Weights of a small transformer language model.
Size: 9 layers, width 192, 2 heads of 96, MLP 768 GELU, vocabulary 6318, 5.28M parameters.
Architecture: RMSNorm before each block, learned positions, no biases in attention or MLP, tied embeddings.
Training: a variant of Muon for these matrices, 94M tokens, 5721 steps.
MLP neurons of a small language model. Each row is named by its layer, matrix (up: input weights; down: output weights) and neuron, and shows model dimensions 0-191. Each number is 128 + 32 x the weight over its row's rms, rounded and kept within 0 to 255. Numbers have three digits each.
After each neuron's rows, "fires on" lists the tokens most often at its 100 highest values on Wikipedia text that the model never trained on.

L3.up45:160063154115198195139139130111120124096037183151176128141119093158066215151161122131162129150098101169106112165182139124147130118116133126146126109162162087164189035094086126111116127119124132119100130136161102104110157113133119145095108129156173158104138150152123114127155100130133131168192139080091169158148204131093129167065075074203114168160118133127153081089107117149075137127111069130146135111100147102133137137150090192147180108102161114123099180103167114102080102132179187118100148127152178111145100131146114156171156108093176126113149103169175105138137106100107130160
L3.down45:112143138145162133189163127096149113105101173156091113111125154104085158150079031110113140137147103097109118138159115089091155078088121154124139121131156126112125114132129137133134120133164118098139146129137132147121157157120138162134105111159126156105030084110135149138112157128116106134091109166112155169122179128125107078088180088159133143070096171142095106173140100099085149196121192116116103137100180128153180096112102115134145205056185096115121161158190137112073150092112016101124086150096074156139116134116161158125158066178123210129190129132150169169143084168125107121
fires on: "ion", "ment", "ation", "ations", "ity", "ness"

L4.up197:112136068089112147110139102062099150141158162108110073092150101107184101092110104087155081125135140078171156131150139078151169075131114081159124066087107164066091085171148093174095128123138093061139105074143109043150130105165120120136141089139108091123126183145147153141196112116146103143110139156188170049075143105130111101121141121121132149144156133101141166042136086103095117175156093166093156134114132101149110147112137125075099121142129134152172108082178178118128115182120107124141094161132129108131127148135139173159101119079153137196128097108167123139172088187165200114
L4.down197:151116142051140176136087137114104138097130216094137066105142097134116178148049128101132165150115156134167124100133179182095138142140127159162117122134160120135110119134140101200080133105057029131119114160151134112126177177104096095087107118132086199119090144114104109150122120108114123099121092101086155065086169120123105114155092102099134079086146135146109063168111111059165135114136108152117155154122132119124089126110100113078146146190094183174129170150099066080127150123154116076107144128090126123117114155114082158112083123119131134078138089175147172115208175131127147177
fires on: "est", "s", " of", "R", "ast", "r"

L3.up576:141129066122093162170083116119125127167120131145171123117189121112123158053095097114134123098131116127150095047142167175098155120117155083151104185145139164097136087073132122091125140103171204141106115110200098145189182110116142135109096126107196102128176091120177162089108109098125068116144131115108096138117112098144118149140113115102062081122155129124140179212121112124139072117124164103155120076136124132109152105140128100159162129132091135128152132141131187168105173110127097222138133098196142160132107071119172134105124094059179085162139102155143173123129103109072098195
L3.down576:122075059177112203177105144127142188132125153133133144151164116120161152111121179082165097122214139164066097146129141152127183117110109099178132127149130080132155106148163198121170058051131139175154146129163116128101103125141113106124123122150128134147100154133158099105148066133180104115150146162149097127138125105150116155137095134053111058193134130171116130088073125073115093128105078139163102167081084108118169096099126115066092066106132110120097067143113134111159151098137125086104105129144200122119134150058111147081102093149177133122129153144125188114158109138165085103
fires on: " S", " H", "c", " an", "ic", "ac"

L4.up584:100123155173103089094149146091107158105115123123081128185132138129121198165054149147158073099174046060111142138111104101156151142089081145120094145041163136153137164149133095113124105116126116157132121105147108108184144165131152134105155156170129132170118128151094134142150152161115118116158132106201126093081123062160052128112112075129126169068126111095070153088089135185117170101185117120103158150069170111186178140124120146127132099095156097107132132077179096161132133115132109121127188146134177101130077086132098131115194100184145076117123097156131095108075107130082086145
L4.down584:100122107162133157144123126088068142142101103127133137115083143091173094136103102144078193136120104132146141125135169106186133143151139163161113119100159150107124097093123160156209083095104137103047064118124136131120156132059145120140144138146136155111112155168133111117175130107116124172117178153169125173117110165168131127107177138216141155134129109192064067115133120166081119079135202112087127148156078146096125143127081110108128154122168138168157081089152126104063147166135128124170069121151112120142151119112177137120152227124152109126151102103126170137153077070032187121
fires on: "th", "ast", " |", " round", "umbent", " leg"

L4.up429:157100179152129128082093115151148204115110140116144113176127128090112150140185149136094121119115117184159172143162145177123040134161101144104133079134098089155119139104123114122074142119109148166077104130090139057142121155162142153079143177158161057100100087110131103084106132138141120185088144167142142162091087125130107106127138089200080075172118127119184118111129101077111100148144036155125167141166119114129170159096188150186105059090111142113074119112115114141149147098070190080101146126123117143077145124164135154153145109128105143130117151102067102129065187127131174165
L4.down429:106091146155148086108187069094152125146150131127138122141186111082084109145179162177134115124119110079218101103114136139102111167140105218174141111175145150109101102109115146091095141162139120179111157147062166139107195089106128154159126131128138202110179065130120179136122094130162103126121106145189160129137121115112097136133083129102139110134170118112127116132101157139138120154121182115131097147115243124173188101127146163122164084086114125141132131150135146081144163201109158192054093147167100112082133162095167184160103102100070128153133144114140150138154165175115151107
fires on: " of", "ate", " on", "ine", " with"

L4.up658:180113080135115162100078078125114147136140161171108159122123098136142175118189108127169155147144120120117124092103128133144092184118144086052161137131109180164094131137084178106243099130078056084117146099166110106177147106170104151134090129130134181183082110076147141169112187157133061141144142116120080143161174126184105116093114142123125128123125105127140109118141164110145107140123135128159138136184123110115154138216114135107180154123110102129115056105058043135130165081147110147161116079075123149144162165121080137165127144103136164176094117146120142074125170168133113161
L4.down658:107113132213147141110136124092125090151127127114160112175109160111113103127091145119134081088149108153116117065162056093148151065080169084096142072101041132126163138124125075070110203095116161122077162125078104098133091161107114154136131139160149114104195186163139104164163148195121134182139120079149122148140100138114142106109071122107132082160160146147128108093095116135128157095070117129165080169101222121087094160091116177157135125158146152165132132145114137168158175119164101118073171166154126126040153090119128104122129112160168091093142092168101097131127156125112118108
fires on: " |", "F", "is", " his"

L3.up145:095179083119133136109150155056187082074100142149084127075110084130117155123117166117086077183152133110080124122176050121105152109130126093139108162087111125122145091114087106120137137102106200049139102142119153129162150155124133094072133166084175076117119141117114094132144165086113092158151125137169064106087113086135159155127120128141102141093081128208152095130161152159136107086151174094136125156140078152109088158096104117119065147141133118148159143111134138136123098143106153166122130177052033138120174145110076148136116153192136208119111174065154135116119134173144107138
L3.down145:164111149094161180102152133131123097123144125192114148134090115095081116174150160094159126138112053173165139114084129166056132130120047199089175159104160143120056103113125116136155083138148114103125092091124122144079139161138174117069148172125133134086135074143124157116170118095105097104168129199130106172201068095139107169102138153117146142156161109083106145178094113144085146112129144087085127173140127158164194108146087111187082122162063138062104183156107118047161112109130102128137144106075112137132140121128148101131065090112146145122113124163148094140099133153087155163
fires on: " would", " will", ":", "ap", " helped", "av"

L4.up701:126149104111158142126127149150149127145113059108168099128144084125111123150109143068119175139147086155156139147126204149178184100144143135104161190157120181171170084112161114158158131146084189175095148125056118055124126150100124150103172124104099142255133071119131132111126100119108093171112157192132129131118105110124113146131095128118128159167136161156089136072191079122130175138080154131129176139144111119134082161096130135170206111155103151171090157036131141098165162124115083166118087141117147129120092094131115184139129134185123100082132184125088124100151113150143125086
L4.down701:140117127180120051196143138154093086067085130117199125166140153114150195166102113161129085120143151144131172159168110125107105104072120148110152144146200134184140169131133053075099119114118113127089153056101123083080159125115151120143157174100159122092131102166112087140164155205064159154097166083135103149138148151136119114120132153162132137108091138123176116135179118125155131139086117139099167139151146106049144090137095123119101125173115081187100103108154135087110149116115146117120121107142086134122127138050179077144153177192084110195127095135146111090121153187136140073
fires on: " r", "ort", "ro", " vol", " cy", " rel"

L3.up719:169146154096116090094130121110188102117100158127109137116114188066122123119145150065085190108151174146139108160164134126128111073110167153154098174181099147145103170141091155093178049153132117061135120176127137135158042105086095117107175154103091139135083205164187151096067132102120109093155092132135107099132154145071122128101138065155133122096184108108116134122154105081134146144201128150149072142157104097111172137118127141132157134067084134123125114154153103128131141182174117137146108101065086101137132097070078122117160132137136135108099095070157109117040148132100127162
L3.down719:132120078197096160089137118108148172135117086116093117091121181160147128158140162132157112116160112124141175175213141153161119100155133111108099115164129143159137107155139128109130119141038167106140089156102072093124127140127104160136194130148181136080104159143117126166104142100143136109088118080131085112125082141155131135134119116184119114094122080141182101162239113175154029128134122106122087120148091074071130123125112108131108175083138118100118148112147109088121147103095103135109134208120111193104173085200160131108099147123106176179124123129185208136151183123144105151
fires on: ".", " |", "as", " Sh", "ep", "″E"

L4.up155:171143134107088161107107113137100112117141104133074135202075160136136143078151085158130184121162125146134169124219169097112101092177065126100147064103120133134135134187105088185157146113095129148117100127089071175149124193058122068113142077131144152116141141129155170134100108116121185126056131136169081101149117125151123130159089121045150108144108119094141112090116187160048175133149138146184148080144113096136104183148106126147123179116106150113086134119138121122163164143079164102190126139104130079133079093113123171139137096136162163157146172127119108122173144175073144094
L4.down155:117181103136096152186117162070122088157158115092120170110091134126135143116099077131146144161178150070166119102119087141127114162108129063177134106156098100121128153107175120145125128121124162101090155152160086132153108144146157100129142149160092114122185111130172152123135097140124160087150095090210119093148171160135171114160097148193167141126140123135082133184098168126149165123087122053047166118174145114096137151173080183082112115116132089132104095168053099122085086128207098147119155110162161080142129158047111112129131168139063101126171120085056107090106123160121123141
fires on: "th", " in", "om", "st"

L4.up391:155110140181148123130133140154091132173079096081095157089170144168179103145133150082084111151093147173156139136139097164094085209086165168121062121100150116155123150137126113099113177095166100126170177109090119070168115148169151115105119095137095150077139100096112135119168132037089157107162151156075083094143183146138146138112185163178096081185152195143139133079150120097088081139090149157143143068109110165126146105087185067146196144165097130153131123139139080099109126125125125059137095169148150130116107140133151110210164129159127117156138106111122133109140149085144116175
L4.down391:143141132108085123107134141151154087129123106180090186147066101191162097151172111147098095114134149104072093149082171111137152094122095149082144138137122137082103115147139120139142039137173103087107150171128115128063098115093078134109198209127095107108124125175089106154079095193159128116142136093089134129162131074161142112133125116155158129107081100143136166161149118147149109098169124088090156080108169122157064111125071167184100110139138122113141082176123188166162129151117112102170115170093087158115137164119109144122133040115150140173127109150082121181131217160155112086
fires on: " ", "n", " and", "m", "pl", "r"

L4.up603:104144116156138126120154097143129125133121121173128110116136126180115186116136087164097112144131105148165131151097131164120210150052143126092135098142072122160077119189185123148123110133175204112128162105156143136132183146150127172063114233092158127143126038099169170097134061111137118094136114135105104106095125076117129130110090139168160108126096120094159149208112113173123214136084105124167158144113077069133117122181153102093112131120082148213174102142144085162152123123135128100141149123173158110189108147120104092112118114111116141123115190108159088184106141115166149131
L4.down603:130126106096168168143097123133186117141135126111133169090120100116148079078152099117152079083118157103133146106062156148106075168153133105135178115132175139166156132081142107189084094124122095138098112100111116132074135104131107113075131074181121183166108109141133139141106099145141083194121103156090103079146149132166175156101052121158177181143117136160144041076133189121124095152124145151104171188116118184106128102112113138151158186119110130125105138120121135155105120155138083221171162092096016190116110188171112135123121107095127132151098127124108141109120100119192133142
fires on: "u", "=", ")\n\n", "ack", "iss", "l"

L4.up124:165169171096112130154109178124143095132152123117187111062179119105180112146170157100156143180095184128139079130117087121138143125138116137151113105177182105138094088089070180128136077132081102105152134109114089192164124132120126103090139124130155096120087158170085093056180166205154107109135079098124180131155071129096157141080077143170150162148115151086124107091110122110140135151105128148148124112108147128125112175099128168090151147119077136128176062123108089104145128142131169130149182141122062143073122162100081121167115113139083098096141176139152081227092152063130100127
L4.down124:138078137177152185099124166095084145145139117153116118125051145107127106114083126183158241151135104124135118143154130120063186186082109186117172115127161134184139134146081144128182144109144141132175140140123106104139093140137122132102167142033141155183140097151126130113092133084135110153158086113134174150117126138115069144081148130157141126128165103096147173191114143135127140206142127113098121133125125145122117121107063185130119138175079104151112049141115106151074071148102118099088115162115104116123141151133158203076104099210135112081128134118171179129089108148147176107
fires on: "re", "rit", "un", "um", "ri", ":"

L3.up178:095087147130116153150095084162127178158027112113142156132141117186119121201129136093081191115083091151138158103109112109148107115158152170074161108102104132099126086154117196124181180153098087168183060063136082162104110126146142128102165224093120097144147136158124214141189154120104095105128172127145143147168145097151075088133103150118156137137180078082117077107126124140107097104142114103143092124158120130139110130144097123109146166052050137115154163151136115137159157120138135129155099124187136149180142152127104106151104159119071121175112127120085090122088119103091099128
L3.down178:143158123125131147070131131172135153152148107100133108157108149073113070127120151165131122128090121122163163153160130160191120114126199049090111179131141143138133060139089161170173070119136115155068142127087106133130126032180047117120153073149166090110128145062105134081119099120150179160131142126178140124144087128161157114112163099173101091122097142211100147099147102155097109133141185163122145106171087110150127163115138173113161150148103150107147108126114080093164101053100104085167106147149109145039125106129117123088169118151138153128174147128152115196168107179125162130
fires on: " |", " GA", " W", " Candidate", "ld"

L4.up285:184137129117080170153139122207161124089097154076124110137028149163152163122070148105109125139118108110077135123125104149138178090113083119134172111106013143155092135088111128162079170132125123119090117102182137140136123078097089089096098162130137099160102069153123136189155099095106111161177176197151130163124148138133088089089154073134110134127121133154095087131149107111080110102202159113132130122103137145140121136148114132081092151123102147125126125167163122156108107152169086085075087130168163163127136182150144164072123134191140130177151117143111133135144024144153143105
L4.down285:180147141130147115183187157139177143089128138105123077147067104066190105152104171078163102137137116143116133129063082109162160098164113176165117095122094128095135127152102157123174168174129124104129164098114167106154125058176141128132076112184088142181058095174199132072112142112159120124158156140154141147118123179161105104159138179156068155110120113045088119163117149123181121095111114101138122109148120243201133162083120148098139102104138111119143174094116132126096149097184132130115105143074159132095118091106130097107147194182150134136116124121117148128166128116135103146
fires on: " work", " business", "loan", "ment", " played", "cl"